python train.py --num_key_value_heads=1 --hidden_act="swiglu" --rope_theta=10000.0 --init_std_o=0.0 --optimizer="adam_variant" --beta2=0.98 --schedule="wsd" --final_lr_fraction=0.0
MLP neurons of a small language model. Each row is named by its layer, matrix (gate and up: input weights) and neuron, and shows model dimensions 677-772. Each number is 500 + 50 x the weight over its row's rms, rounded and kept within 0 to 999. Numbers have three digits each. A neuron's up and down rows have the sign that makes its largest values positive.
A block is one neuron, or neurons of one layer that tend to fire together. Before each block is what it responds to, as a language model described it from the Wikipedia text at the highest values.

Responds to: Letter o word piece. Fires on a split-off "o" piece completing a word, above all "too" after "to" (too late, too much), also names like Luo, Ioan, torso.
L2.gate34:465540454525619491441564439496487501515545523463521521431557472503519534529490486478537450451533529445614525464510440466522432474336505565473536582450398534466502483442576462493529447507404515512452507480450444442525495573517521381579479545451452475560535490452360439518491579463599460553
L2.up34:488483523529446513414454394504470516568474445515450597450594675455538532468412532517542483457539507524447511463450531474543499507464501473559559486515431510501448472568512508563429531396485513480518552470491508526517561570471533506497596511569563577408605383477515468502499405511415415535

Responds to: Plural noun endings. Word-final pieces completing a noun, mostly plural suffixes like -s, -es, -ers after a split stem: watches, fortresses, fjords.
L6.gate1002:523511521471496463522534500543504498520571570491486448582512438512486503595441546531513473578537419546449495499519523505498459484420428502480600451445589470372572509405451511458512481463510476502491509456542593514479453515404397485424537548522445436477511499513625485449536481458498423473
L6.up1002:487509473554514541465552512539451546461392564478500422466523500492436387457484454499577471529499579452599538587543488534583479558540503468531508460434486439558510438512558459436480509435464555545572485527524477582540520598501490439611473522483463581485506423474473592554477446479471522552
L6.gate1190:503513424482458469546531439440523439432503525517493456513461494562507449564494445460540430469540544517462510501555540560504463521499454450478548350542425564464459437387462512398486548459473474486452492389557562596577491499450486501499525420426593546452478511431574507428516573361524415479
L6.up1190:547540467557391574421445471517464466495551512525504469437415536505405560431573494592504465473473442563496579597539476639489543454497551538548433480500465478510556452537438538496466561515523431418455528564510580437544485488462533579507513518464535488493599534479563375513507607546537507475
L6.gate1273:540466453527438364387456524477516613440491537547524534475396508546483537376571398542549447538525449469612446471545439593496465474451453532488502466458522477537477539543480418533521514472473530487467524504484385520445423437540384504530521546511484432532501521471523523460543531451439505484
L6.up1273:542561531448566519572466495601594517449539503433499501414611490486542470555489582440504635529480487486511399504551498526517485420427515625491532510515438610598513518520567458644530509518505473475603484461546575495495403486576476569531483482498545640491578510500518459411590576614584630498
L6.gate2101:558535481537591504499500550443558532472519606491494507473479541511468402533485470499535438516498460487481515489527519493567525549448467549492611547511462503500601497462538433648468521526546506494483527487522542600593508510440417525508383565479536481407510533400550517507426479440496514488
L6.up2101:435504468500500394509455445474496442492560517484500497549547379488466546467469522506590540438524480450589659416488501501444499498531435490524440503548562528478603429401498417455530555530468482511494488485517507421495432482547516604490544517518515467539525465559474364587492464530551478449

Responds to: Name-completing word endings. Final word pieces that complete a word inside a proper name or title, often a plural -s, as in Applied Science-s, Production-s, Athletic-s.
L2.gate1566:468428513600464536452537553449460518474534511473437474472494382559516519488466524493465440541444441433536512481566607527525429511519441465518551451536590461434535505484592540511527470511483477554626588480454476493420513610475524566466574475543582558378481464529449570534509511597477511412
L2.up1566:467445483504526543516547451515572513466505489476528613504518408503526511485506526507466558484583552461567569446523423507589516540543523526472480507562446548538474484514482446454518522488555538498506575580547505567588449512400416509445478444469570535490467491417470521456505578488574474452

Responds to: Mid-syllables of romanized names. Inner word pieces, often nasal syllables like -ing, -ang, -ong, -ung, inside romanized Chinese and other Asian names (Zhu Ting, Guangxi, Hu Jintao), and sometimes inside ordinary English words (abridged, engage, Range).
L3.gate1659:536519473545449481532609437614549478508469604501419479501484486437617607440516507445516550418550476446537452480574480446571595472541455491533489487457527497504582582479524462561442402554513606435431568528517443531377586575531534504466491531547444407542445576407555541470458576533492506576
L3.up1659:528406469481513539522563523479530445619446552477501523449468498463473498444502495481370510549456591485537425432546482533501474453484565553513501567537435471477508536452542498545516569529509534494515549488467482547444519572436502492548450504566567530474404515450497562485551515468458470505
L3.gate1668:405488449482541514520486520569493482542527532544491485490482586515453470420418566563554525522456512475547477577530342456509446566442412563483395509548435441439388530488518550650587506514505592494486572395480419556345519532553492466456356446619525526553466505527456574523406581448534483502
L3.up1668:474452484528497546494433495578546511540480474499474460543601534502493532447516562507516522429481435479526431428491511466570511528449509499555459485529453629488496500555556562559510513490548506480501506458530471579409530521570533583517421488549549480531499490387483611449416514498491530600
L3.gate2044:559432519566532526411482528507438491588424546475339477508460622537536484453536533547555580486560482495650487508488523517571459483484501508388498506522471580505483490528414532491507478479431474531508500472407429503436393485488470549466447508501512407588472475563563479527507571488550525532
L3.up2044:476588501500557452537551558498664494511540590597467410427473485554500483468459404545426507487483461485509422436515537478421472431417510475481504498532500503471555395462493539511562490470408505569543508556508415490473503455490447553460508511408597511546456519412509465525528454487552474440
L3.gate2356:448443520607478575474502510422450574480428479572504488486546535484446430458572438556424472451488472501556489622512492506534500509505514559495517467509461533468483612552471446432486524504446495486492510460430503584466380524480615576556492481485493497490481494480514608559452456450453505483
L3.up2356:415527448565506479507531578596448447497480512484469516523461464535542509458507525500438408471619518514507550495503439543564577516481565608458513477494485524449506520550568422520541474562420470502518500355499453540549492474581449508450473439482515500401451467496483472580462584521511559434

Responds to: Section heading end. Closing == or === markers and line breaks ending Wikipedia section headings, e.g. ==History==, ===Geology===, "Personal details" followed by a newline.
L2.gate2039:483516511522542482484543510462496511502609520458498486485451439427518526495428500465492478489499532497459499515418572457527571522530561476453509489547513501518538571535540620493502544471560531572520556491513516553548441471510541512402503499531567581413500581526559482508460518512539515473
L2.up2039:569418555398473558540493500437437487390414414502481579458480498547524520452440545416500463476506550520566491478515514447554550554439536556412466425452557501558415460501474551531447447410512425442502464529570462479564505544523480472619485577465563473462535435536578500530454390565474538444

Responds to: Romance-language name pieces. Word pieces and first names inside Spanish, Italian, French or other European names and terms, often in tables, e.g. Antonio, Rafael, Indi-os, flamen-co.
L6.gate240:532448551445525486401521602479512537569504447480513465394514489478495502488442633461553420591497457524489563471506484496516404496579545574476506503487443581524608494513510452593457515617516571415547573639451511518541430460458504542483563505558529491363447489358450479463512445495544454534
L6.up240:485492502539448497467494481440554540509488523432579469526556456511555606463496527416514498617562538527482561533631472528531461528609513474453527489494569600513491520486516493525524547503554524426522559573540516500585429403497465391463507428532539454430516496506502487565513473471520450577
L6.gate839:451494497533485509520473495456483508483569536423424526613476466517510401524583590611509421563573462432631489467564546565428496465551404500503422455504535541540558471489549499536522454565437565527590465478505426589525453585563526514376551417499548502453534456461412458461454443490509434471
L6.up839:504442521519499498534497628507538498510553577549445512453489500592500482538447533571509431555501525498483489539514456450566581494500539559518487507537452528564449550574514455560531536446517485526511502538574468494447449595422503546474601552518549550478546491506547556504504533492568581565
L6.gate1399:496427537464460471534560549464487461427519428520487465588522490449547492515530481524668419540475538455535552466496490534471494528475411479584481528462542598585507459509457538567460522575498535528541387515509527420493418488464528563588476537489545530562486448447494620496533480474482482531
L6.up1399:533425523526484507540496490528453592479493526613474539516479463430595598528500473540534559570474519473531567429517506585556485498566523546503487504455505563558520463406435499568468486588537556469523479507465522409462403525473456540550382563432496493439508429530532480589524489501589480516
L6.gate1773:407460479547488488559516497554530568488484505437519494535541468632499542508523471615509506457508525519438565497474415513439536468409421537462504549417528483599524616398523529548499507513470558434508545531534512521423511478538477549465553566542553541524497510380484499519463440472521562516
L6.up1773:520517570454458489474617445454492508466511477501523454433552461527492530488457526544538481562399425487510615531489491474456477495479547475489511437465450496592521425436474500465511509552576516455509540514558515412544554496476424571562514490480486440520507424471622478503421454462429482459

Responds to: Nationality adjective after "the". Country or nationality words right after "the", especially Russian, plus Pakistan, Philippine and Danish; weaker on surname starts after a first name (John Don-ne).
L2.gate1675:476429522546424537450512495518498486552519569435468487560535432434486573526592542580555452470470480547513536582436464541482528536541486468519506493489536555508492449579464509487521507508491541498502581454434618449401447518508598559582451447564486538511460595601554535518552526479545490509
L2.up1675:478398511591527576440532586533446586475505556553482568508564552552512454370487462581475502512488385527563493509467539535453446521560516542540412598547464480482511514507447471486400413481483583520542491523471560531525450635492561546495480487489542480536450488525552545574503474504447516501

Responds to: Inflectional word-ending suffixes. Suffix tokens split off a word, mostly plural -s on nouns like civilian-s, performance-s, commercial-s, also -ly in personal-ly, voluntari-ly.
L2.gate1867:502527485402514409491517543529482480464473516567542462504526455560485483518445488494539440487456499471517522554488498550518501500447472460432574516552524512530436515426432417524485509421491500561519529493546441496522410512510353546532516481508523457544493458494506537562523467444615479413
L2.up1867:506607499542435444550501508538492462534467528509438465450462455519544492508506554555430594620410514550455491452559512534460541580360517563514526481471508516498476470552515563530496487520531445450551581617483529417509458462587523517530433436512503427563551525530492514547543424494421533561

Responds to: Word-initial fragment pieces. Short opening fragments of words split into several tokens, mostly capitalized name starts like Li, Al, El (Liu, Lisbon, Like), plus lowercase pieces such as char, li, do.
L6.gate287:484422426558511452500539481571453471518453449548466486565571479479538538490507513441530470482555529464554426589479627530548549538481496413527481567492501497492483619608467414495514454573504566491476551581484493502508579460483496473519584478586389548394499568500406483519515410584477628488
L6.up287:441455511485551455544464523449472474532567508574546599545365555558432534499550526482544493432547471585458470464518479545494482491497524486473454561522425518513447526515567485651508520501566435520550516448454426558495400438586457457510439432556544574537520527446498557493488518421468456425
L6.gate511:502481603595499480432544455536592493491507395470478512493585429384471543536523562439465523481519473485470505452489558428447485503423551528511457426540484581472378447483479637513475617608578437433539495437507432444478567526490485453449577481551503518531525483520569489549459508534545430536
L6.up511:504531495468485538520571547492446615499466537468457540474535545510585587500532502521490536462475555514600503486589565512531602508400553494483474529529431395414514455625454506494446420451401502479488421571571504486504541453448515463571561503492503502527426498460448506439458469487439532487
L6.gate1569:556483526496445568505585599606435540527525448430485429473552466475484555546477486508433485432452537516451460488455460507585500550454529585504523550449552453417483463481524472453512440521455573507528518509428535415437516429536511520468447494521527457474417543526497486499410539556532440462
L6.up1569:479498526511476542447437554421534502478451480462469438480472439431500443521542442483418480447495536421570504544533586568579447494531482475548539506503568502435452596517564494458564559533507469528433555594523493458495501427517573599543555504459532460510591549488422593545475486536547484437
L6.gate1988:572545495515515379442499408546540421461503529500395533551457416444533498469564565513473499483484471530480430485402532402471508553525482441547508523451624537476528494519501445484462451537570550514556500472500478550457500477507476512516452586477448498471564512570495484425488430480553489489
L6.up1988:437488409394503436482555509513518526443454479549514542475435463462358466457478494531553543503536477483486467559572532446514527503619517569453407562418567468544558573426547495432469572509498476393481445543565506503503553556543520601442526459494447511513472482448471445503519527524551494610

Responds to: Country and nationality names. Final token of a country, nation, state or region name or demonym, often a modifier before an institution, e.g. U.S., Pakistani, Indian, Russian.
L6.gate717:440482511500515341586528499459503484514538525538473525457451510535516506502464509463517597545409515498483482531464532473483525418483488568528469524555612516433462479542601500506493407484468537492427530516518550464435464503450408519511493448532404569519516424463519559535421388516453449458
L6.up717:498477545524439465537547461484545598510590451465499500510508432507557524514512485455390548511538531529516398519591456500466439492428592539526475502488529519479559444486453491477422447513462409590567553479445527451480474520525553507480480420403519501499493531539506556485584514506508488519
L6.gate1517:425462417501544418514442431465526498539384610495532505489507475499396517495481396522465496542541398508480521364429557427489438486573539438579520431508527466481486420522540475554475451547452495528531462485490533535498409506516518540455442534476472483480480466534477565555548508449427479440
L6.up1517:442439417605482489538465519519578535639495514436517501427421491468551540438536518538446488448447489463525472486506510396464589496522484462566485572531496463547437592580596660587567493509504508514453519557469414550513490573486437515478416538476538479519425505486458549524492498522461487519
L6.gate1537:503556549519527365505519575543462506595539433523458467463532582460467555553490493478445429531494632589540535497562464514493483391543452506578543529417452585656563494495499549522506495555603622469436556345570518473449471598445469429401483511515454549551550419551482562503454482491554527486
L6.up1537:474507465353562514539572508560491463525536471443433584503556540542498542447468492441439434540488506469479545537480517495484510333567509561474548484546528463476585465435524492540515469456455558534505406494463536427556538536550502464437393439477501403486511449463553567422638507544467592487
L6.gate1703:520480554541542542474517562459460484477471528525396481533514492431548453462552619535469480451581452462501485513432559463547555525387496441477520414446505495506556406444545480454480479496540550599503532514461487565565438503456437458496503498524466583497512505532406486489570436492516438555
L6.up1703:519448585492552482461509503483531486551517570550455527534543509430430479511492526422516489394455502464474537524440530547454514488505488540507541487473498413525662423470507561472518542468528492503577497564515489424526499490508492568551460536531543513433426439534442503450468505489516491511

Responds to: Nationality adjective endings. Word-final pieces completing a nationality or country adjective, such as Azerbaijan-i, Swed-ish, Romania-n, plus whole demonyms like German, Chinese, Canadian.
L3.gate107:580411562478538504496577483444473522515504510542387453465597450477527478469512445539520469497485510515464452509500537526470442549475396583534435496517475497533521510450490549530562514585486582602551540548552461392497550489654493505514412421485533550495560572435516494502444448414540504534
L3.up107:510464467407537467517462452503497566470595576468509525456573485545587498472516530567545454500455379535603525548535508619508452427502441494603468530603559495519436525478511506476495490547492553525473528463482464530502496413543506466500451509460538501527430424517525539451476465522512550467
L3.gate971:592518527486574493524555456587496427512504566475457394606464553501477497531519389474510455509581485498520542477426438472488562525413552602581565598453413482592575468449603445416606447481437483492543515520583480466472441454573502479412437425434563512447453530506508539482542377586509481477
L3.up971:576484464475488490515505596398352459458460468485453481515444513484510397393602439442575570576507475505438411427488541419506501484438579602539430562499412594575552445517546489538553503527544590473557479509512443542467541496571542562461398443470515485566532483477518561517490510501418515470
L3.gate1632:506532569417439486526592552537473440475538527544475545539532476507474536473529456485445492572545480556515509505511469497499537478500510555471553535481545536493473523507550491446459443464570515456408448451602530483530530519431477558500513429596442441515549502591565432482460494514426476561
L3.up1632:461541443540424533494428521489518449390398535549472463413456552574545606532490446566455436531457512552404398396586488501550455434445400503479592528442539466408554506487566407476458525483445402576398503585559521589556469405461505480493497511568515530504506562465430491496560407442507439379
L3.gate1655:443412493520478516592461467491546509494425484518429533488504502473545521509459527447513403453423486434455530473516526451458531434458561437472495538504568480504420502526562460448497549467508468441622482501460497479411460489571495507471503410438521526488548540575571456520450526467556458574
L3.up1655:528477485543576536509566474563530490572493445449496472496535473516437572453462466419573464522506591554557572538410553508608502508534510476448476468484451465450494490531457488445419372617510503559531482483595520478535509532420518477470440457516547502448404415429538495623529493565504517412

Responds to: Word-initial "in" token. The token "in" as a preposition or sentence-opening "In" after a clause ("in 1947", "In addition"), and as a word prefix (inner, internment, induced).
L2.gate1216:539488531607535567584490491455507519426480507492507579506438543494491432456496485575440503483452500571523538498527494457503485517598421520477509506547488477553459515468572498575524577481526392471474473413454483389491550465568571448496509502441522540533468484522558515515515460639586465494
L2.up1216:452521533436528549480477524545526519409485561458491481541481479513542473508493522540485495523504474534538568448544402478468463445446534429506564471558493550459588445513456532493531529557523510499462503437581544400443472589372550542441476522468491609529447510547505381582509490431436532564

Responds to: Role and title head nouns. Head nouns naming a rank or office after a modifying noun, e.g. division chief, district judge, cavalry officer; also some word-final pieces such as -er and -off.
L2.gate2351:512448585446506469583594478581490479418493419530521654529525567504487509499512546495522523500517503549514495501407554445489501470552597480465471478510459501566501533482504410578487483515507393507514479484486504489467466475512469567548499559513444496445403491544529498399520424470486441476
L2.up2351:408526507489414485545535453468536451462444461488520464431488545546482410493432538505561463568419565549502496516484437498505522478522603509452503432577571516577468515460436451489544413405424442494429504498483391554466496455439479454478578434416596435457393418538561507387500520459541520454

Responds to: Stats table cell values. Tokens opening a cell or field in tables and career-stat lists, mostly numbers after | or /, e.g. appearances, goals, year ranges.
L3.gate43:538496478580552496507446485360489493469505514480435487476411485476535429555450446548542633529453472552560525528490514522490516563458436515443383578543576587584384442427466485462446587499512548437521416485507520533529412545495509591455419449477559588525440470530458556471567498480541477493
L3.up43:473420419484455588452540465482450491544548513493517538452462501439593485514579513531541501521456521423487486490526525473491475429405512563553490592487549588520468467515548465475523563578438478485492444463555553538525502495527476498399542538532502522500538545468510481471482537437558487635
L3.gate615:550564513429492533506448421494591502432475468461516535452573495517561496471542449503634547566415510460521555467493459554431507475471568434511517411420460589428471492492442424589509522537521552510419446483509543618553435533574422538537457531508506572431591536492466486522483536452477442480
L3.up615:544524512526584517461508560585512462498555521383411491584501454523522507505555462504567525537433534484469486462472478489555521597394475522542492575529471533524540495499472552404484518482545499532475568443463479513526508455496460538536479462511479538533594509519557448474474594525465512529
L3.gate711:597491596545529443402541517395507513511425558561466532567517509467615439454520482439572515492534423447486485535528598514398537489432437502467547485487449665517454481383541449458521563514467473488460522477496466509585523488505500546497460510434566554492444511474495479467468571463404421524
L3.up711:467450496517481538509448508387434593501472402523504532541502547430605544532542589501502594460626448481471509525479577488417520457447434406535486459471437543483492417405520496442549524546520487423440522495488440534601456507500504492516432444517573469456436436469541444519529536478509442468
L3.gate1244:515434490554559520447481457505404472544524461472618559539553450453515446451470439548377535576471545514399504519568512537410443486496462489534564510454460432477423493501412491384538497528453569419503449466470543567485535511515531568476490446446417567494548550393453534526555627548503512494
L3.up1244:455470540564501640508523559494517460509504499559479533525496465464430466511535560448481497461509547550575536535451514457444397577618498507456472540590481578493523525474523501483517577500513507545529478443502450510423439507479513440485511472477492470604498447536580547506516555516426541493

Responds to: Section heading closers. Closing equals-sign markers (==, ===, ====) ending Wikipedia section headings such as ==Legacy== or ===Television===; weakly, sentence-ending punctuation and "also".
L3.gate178:586475468545480471505476587484466521459464458545478676500463483490489595472447491417467414520509496539494479491469450544501466561492528623501480543511510514427481491444524492423488445474498528485406552519465446551531474504434519564461506498492491403461489485367542436526475504426479590537
L3.up178:523435406485520488574427533497479531418505556491500483598448464585445500386457429533365534581546464427528448488517539461529487525408450518529432483535560435469514573507413478555544405457391479545482432549515519522475510534515535466471490413479375407448500497445495511492550377533471509467
L3.gate182:481438494590543541496429527490571480456507544518541461557491452489465542510522531497472494481512577525428491492556516555429415524473463441538553488504510435388558512481474482521531469470447479424468524504500476501553479547452545504449435495356498552482476437481473496464504406502478459443
L3.up182:478551496458472529583506520468432589518563519355514542598504458441521493428576508486539423557476555515512426457627497513512528395487486490624458528556514497450530598609523495467553477446400537534543576473516403553547541508415611555418483439431441499562547493444543507456530459395527481497
L3.gate2061:421463510509447402632529515545460507424498513467532542469553579463510549453601540465491459481446548503554596433574485512435513538552401561491525502509490581418463593490470473444520444509533454506442502581431462551578351442472536539484491526464447387478533390528405461457522558475553389463
L3.up2061:519505483525465487552515486583474516419500475542641448455430493394540509439553525483528531514550425582461515490424464550559470509513468461413448506552482434469421539453492480555490404477583502617451491541440478421530449537550599539572470506518493397482532482437517494509475593527423476435
L3.gate2255:443410492548431502565440554440456520464598424473464478562476532410465394460533330569402531585522469504496436542449532557460533547570492526420488562486523531482662392539531504487588499460467542503520543505447395478483467454476467432494456505514485521448495513433504479530505534473474547540
L3.up2255:489508496514436463469478536491425497464532547515433550503533433486475491551563533465460480452452444440499510545501564528636506497441479603477585567525468508484450549468522487511557531479480512497440522468441536539480482459467442569505546349465536551442475407479477479523406509439533537525

Responds to: Sentence-initial "In". The word "In" opening a new sentence or section in biographies and histories, as in "In addition", "In 1885", "In the years…"; weaker on digits.
L3.gate454:562467596478444469482482489537568541413453447498467502513585403492548549528525447494550470570527431541408552481477465559487531462531589479517573508399419462441500499522602507634434571503570466508478534486532466401536544476474423458552519564538486426492424524460428517425528490442582544523
L3.up454:534497543521483516555559574420463452524437451453417543549532496426454484587486531563558493567479582567505499532517540522449533583554477438514552545434435610473515489436599520550464508499456473564492510521478476507469450445508478434490542442471443548430522415549478480443547530384478503546
L3.gate1071:492445511500552421435527444600564605409500503534559518429551438427536535468542508499472486481554474455502538523508522544600474454577439430422512437563525521512545526364379500538454425586551519504443534480536544527513563465444513522520609497539503473538504513476496535476564403614391484408
L3.up1071:541492454511472471446535585509548471482404531565506538579431549512513440440548534511542485541484476527487460506461508500545466534482390531488483499440477513640548490509504496490514455441473485435432578482464491425504505539502501450449450440511406527484492563458489496526456482569470443596
L3.gate1347:519516502554479416471522376504595560440445502489572483490502494521547442469562542489454568519499517484569422521464436502521360443492487521536601472468461447482486397464507457439556516545445462475611502452447439533472447484493566477528473541525465506496500446491529562529472497424504581369
L3.up1347:546532505494466464458532359528490494428542514508469513550507426480504408409587500483472578517522536370492424501417461454564450508514540447469487504553452611477516482439553493579481545431531558580526586507505462533557531542423565519539524416524516442475568509508599389536467430532472495485
L3.gate2288:484495581516531456437451541583432513551485486544551533521502439500421469538492609501471573533516573465435534414579561515460476506565504529524411421631397535540486465489505579507483530513629467576439467511507475505550545479453493554482472526519421350482492476462494470477457463511520455538
L3.up2288:404464544481569494478476459536514503488471505391519511482422417484477471425457435471526437461500450537519499394473456494434484490485419502539523562620544498447555556506493468598560461398453510568515481516483539493468621408443544493581518459474540522516476519552497490454542379464525558461

Responds to: Sentence-opening time prepositions. First word of a new sentence or paragraph, usually a preposition opening a time or setting phrase (In 2010, During, By 1997); also commas after a sentence-initial name.
L6.gate107:453558543482498451545491616477524467411591434455503428531560449504447512478562572631530557532529468521521510560542511523489526408373576545510487502452451520556480521494477497441562509535585475412512523594492496562551488518539519534497505546540488597567544505478565514453621461501412401531
L6.up107:445457506507384453515524439540510499527498391484499408531590516526442544504616549556544457492574507453467495427508468455634542523477525492432405555409558472534543602498402538510475593494518528548464428539461472606591594591581527571540501473539424501482505598489569526559461533610465428510
L6.gate183:477527483435462507478530502599559445417494465451504487538635438456535521531524500438510496486438650468535539562589487458560508440476493439478498512557599470415535495471522538569509497608537453527465496427554512562510468533473484583577547540535496471525491514549436440545511518559491438480
L6.up183:417514503523502511527443496421561517488423511486436512571452561516531515463555443496417490541474569555469463501442545417521453538596548487453506509484479534507483481469617539478461536580497466515477484496521569487422449494565501617524537512408476596476495474528518510466479525560493408574
L6.gate1385:416535566523560413486426534489526519443518466497495449539565507497507359480519521504437555551483505551502518578583469457541498433495493575598453494528532589505439511549541464480494499506482493542439552538495502432499483577508477504557516504427465525380444513432481481440478496522432441474
L6.up1385:469509518512487512474541540442598481465582600530507406480516510491504512456520532620417479551550419490525486528577491474515520556499471606534484567475506500574468608559448424343507571519559525507478542508413496409590496450587594407555488510572498569446544454401554416488543546580560490518
L6.gate1570:547410496558483498444465513502461527501589451531513453433524394588501577478450476477518536535482524513541522472515425441552509513605504517486480490534456558437507483462486505565460571457528451409441531484494593378387465452464512475491488525452449558470428519553607550494505556535495453406
L6.up1570:498496554547552625469613512591520488611591475447508469502559618539498602559564484561469483544507532447488521458573465523532514516527479426509501474442474517552472466525558514524423554482471448447484535422505545463444333427515585562587516566479495512532549458578469489428479472469513481548

Responds to: Closing heading markers. Closing == or === that ends a Wikipedia section heading such as History, Production, Description, usually right before a line break.
L6.gate117:460392479433517531412444496502421507460522612537495477528549487482369473464435520498397530536533554481520520497540491548472395544542526542518545478568491523371524461503460548505452517591506409435511491477500574572443560461484480467413463471486493550511516422474528595495489484487509463565
L6.up117:476428502433547375501416456436483458431537488548570544550431424446452540508524511403440489479468450513499478524467585385470564453512484464503458445497467622489561450532430489536519504510509531550550555558451509382508408516515455462397456509559632545451558541462584601555582493488457451447
L6.gate369:532460462483462542493481543575552601490480625559543509472407536509421520509554514547457527479584471490523397529629499508500537428551499533546479491534532458403530469573414509550483496503510498468564503574478502459459513486587522387436497492566490489513558532449474509528450480452519436401
L6.up369:497464566471492471578504471472507406526500504543414546590449483509445479605527536500467542413422449496683473523514526457573551450482500532616435537577620490512535411534518555657467462518429453556591436478466438434361520513530455455488565581507498528464433464512464530490571414523524485478
L6.gate526:585475591454471547429445399492502550448445472528541583586481514469498412487534428446493524403530561524443443609395500461398486513574521504439464518554466562432466594538415528455563461475504521436487488491572526511539635524487547552491544569496559503564481490546518565507512498477423490565
L6.up526:486401486468448486436482514528497507466569523638511420517593402574517515512499500474516512478568488507517523545439557469427463589552537432393463471466610458388500507506503483464448574493534468577565442403544557555501502534553475482516547549441451552497527510492460479512576442514549496558
L6.gate1795:460488451522463480471442572524539488444388541595513559506517522440473431516561549417419533461462505451491503511563488493452425413496542467493550423578555459466467420455476542547510456422500470530448570460477494479427554520514470447465479578470500582472521551409564456558586544491469470546
L6.up1795:489410501483509505553482503648524446426447488485485500469541434470476484504500558382554468436506468490370416552476526513414478530471552512490451575489527461449474481503574479643551496520554569366448472516487573490594524499335353446537440492470457479432500506537486535574512503491475448470

Responds to: Official titles and ranks. Final pieces of official or military title nouns before a name or "of", e.g. burgomaster, Commanding Officer, Foreign Minister; weaker on fragments of foreign names (Burma, Merv).
L6.gate182:489491475585423437485470493473516483612391482507407462460494522500542405544553541525573547428496489397550414534503582550456488448432524589407521507539520553526547394526488510535565485528410419526518488600521400566535555537510460477535530533445575485467492475444538431517481546545581488519
L6.up182:569440435518449495546546553528457400553580476505513457470467437472520521483564527418490492542518555512484388563490466477476457463478515587409464504515532472450504462518469463467487477478508502584555411447490496508548522416580575460468451587547464531530503559518452465584470546482481546512
L6.gate877:535492559499534567466487451463408465486461451545451521458438600427590410553531518488543475434482573522475452492516560505489523485487496484578447502508611487453479388466432483388578389428486515517496460572404494433450631544454596576463546570457535546476505614597511437502455409570519521471
L6.up877:490530546526440628521392485475481458462547501522517464450444559455482419443472432496514543516410618456478483552400594461528510544528481537561437565429472508490501477487477562515489436489476458467471485475556483508478536457452480533528553542488377490454554515479537459537528506495393447463
L6.gate1129:467560420601408480479472508536581427557493502601430471478575560509539544538458594426481504464559439468533440499459481545428466478510513436446512544474523474519455417482491507481475554476507442509490479530467569558477528484476542577559534557513481508475539509593549458506528571517456415526
L6.up1129:458503585568491465525630538622518452606477494532534523546558527493497543422538577509441455560498568543534567390489544510466529539609538488554484490474481552551502567519427541459374511555551534467506458516473435571569448512545475522501507587572620499428442429487557513350466529496479536580
L6.gate1832:450467584545427563526549480537465425572481514480452501507441496514507471460559443476363411540428547502591557525433466535577525478509499545518468605464427458593532447659480451507403421482474598574441528501461561468423534521558427498483425415513420452482538561612470519430503462525471580580
L6.up1832:439516506498470435478464424534536466568437453491443518573411434464533516497499547505605450496445572478474588472389487483609488531542498524442474596463503460467430511601495486432498469503436568546409567401456521480391393473460471519510490494524437469503475505572474450471492553443492531576

Responds to: Plural noun suffixes. Final word-piece suffixes that end a multi-token word, mostly plurals such as terror-ists, embass-ies, photograph-ers, parish-es, plus some verb endings like incapacit-ates.
L3.gate67:439534580492456560487517483467486462502597492571478475515530554408493535509526488477486508438461478573455596529541567461458562522576549558505557477465413429465589466524567493578462429438435422550551441562434629589497499478506509630490461403557576524462517427539467459433465457503442574497
L3.up67:533445434572517530390404586464446458459509450532480502449459451489544489566400462478522481519410510507463512446410459470500505492550584427538490546516453512485477509539474508571541539474432502534536467529474518456563535475396488591480527503434522512542515469556513618487506463575448522445
L3.gate789:510507475438539513460525491506449473431552571452409449515512550516480546552436447475478503471386503576434488547528477512544486412523490450418577479431527452433602487505524397436407482464564498595541455540475555509422575503506493471529497480420394508489430495524573519453461525633525494483
L3.up789:579418483492518505526463535487522451424475608508534518497541394493476558489439497469578477468473499453365554463496504445554509470475579461494507544362443505494609490476633428561502475504468489529465511580472458553507513511413451551533513582534519541615519471402466527519506470399485482442
L3.gate815:492501508485541352492467466493504499578469475481397424616567499435508475551563497484570537535468514536505493484423560547440578471445533450469506595512517491423564469519467437592520450430478493445575457485581477472549510448524430520511532490455466445391501536578540522519523452589620552621
L3.up815:486533518468512456542582520464536471555449455547492598430543433456604567527461464426448445532476521457458601468417523455456552475475541500503489551534522475540555446526501592543563440456368466490420456506499511499519434493490459554501483479452459488473435518566527475453561462483428546478
L3.gate1358:551583448375499444460423503495522469445597494440586561437529454491455522543429543406553550507474464420480610564518523463516483442551489475511535488498422488542405492515529440528536491457617462496432372432508532541492578529491430524518541545468455473490520431497449501429474553448427551444
L3.up1358:501511414489538534474517543445547457534487462421437530457529420463562521573485485473473464513467504465543473553446525445497496567359453481448554481422551495480508531562496466454512430470494567479593532493535521520487530587486380502483428572441457541458449513518472464504543538517486505466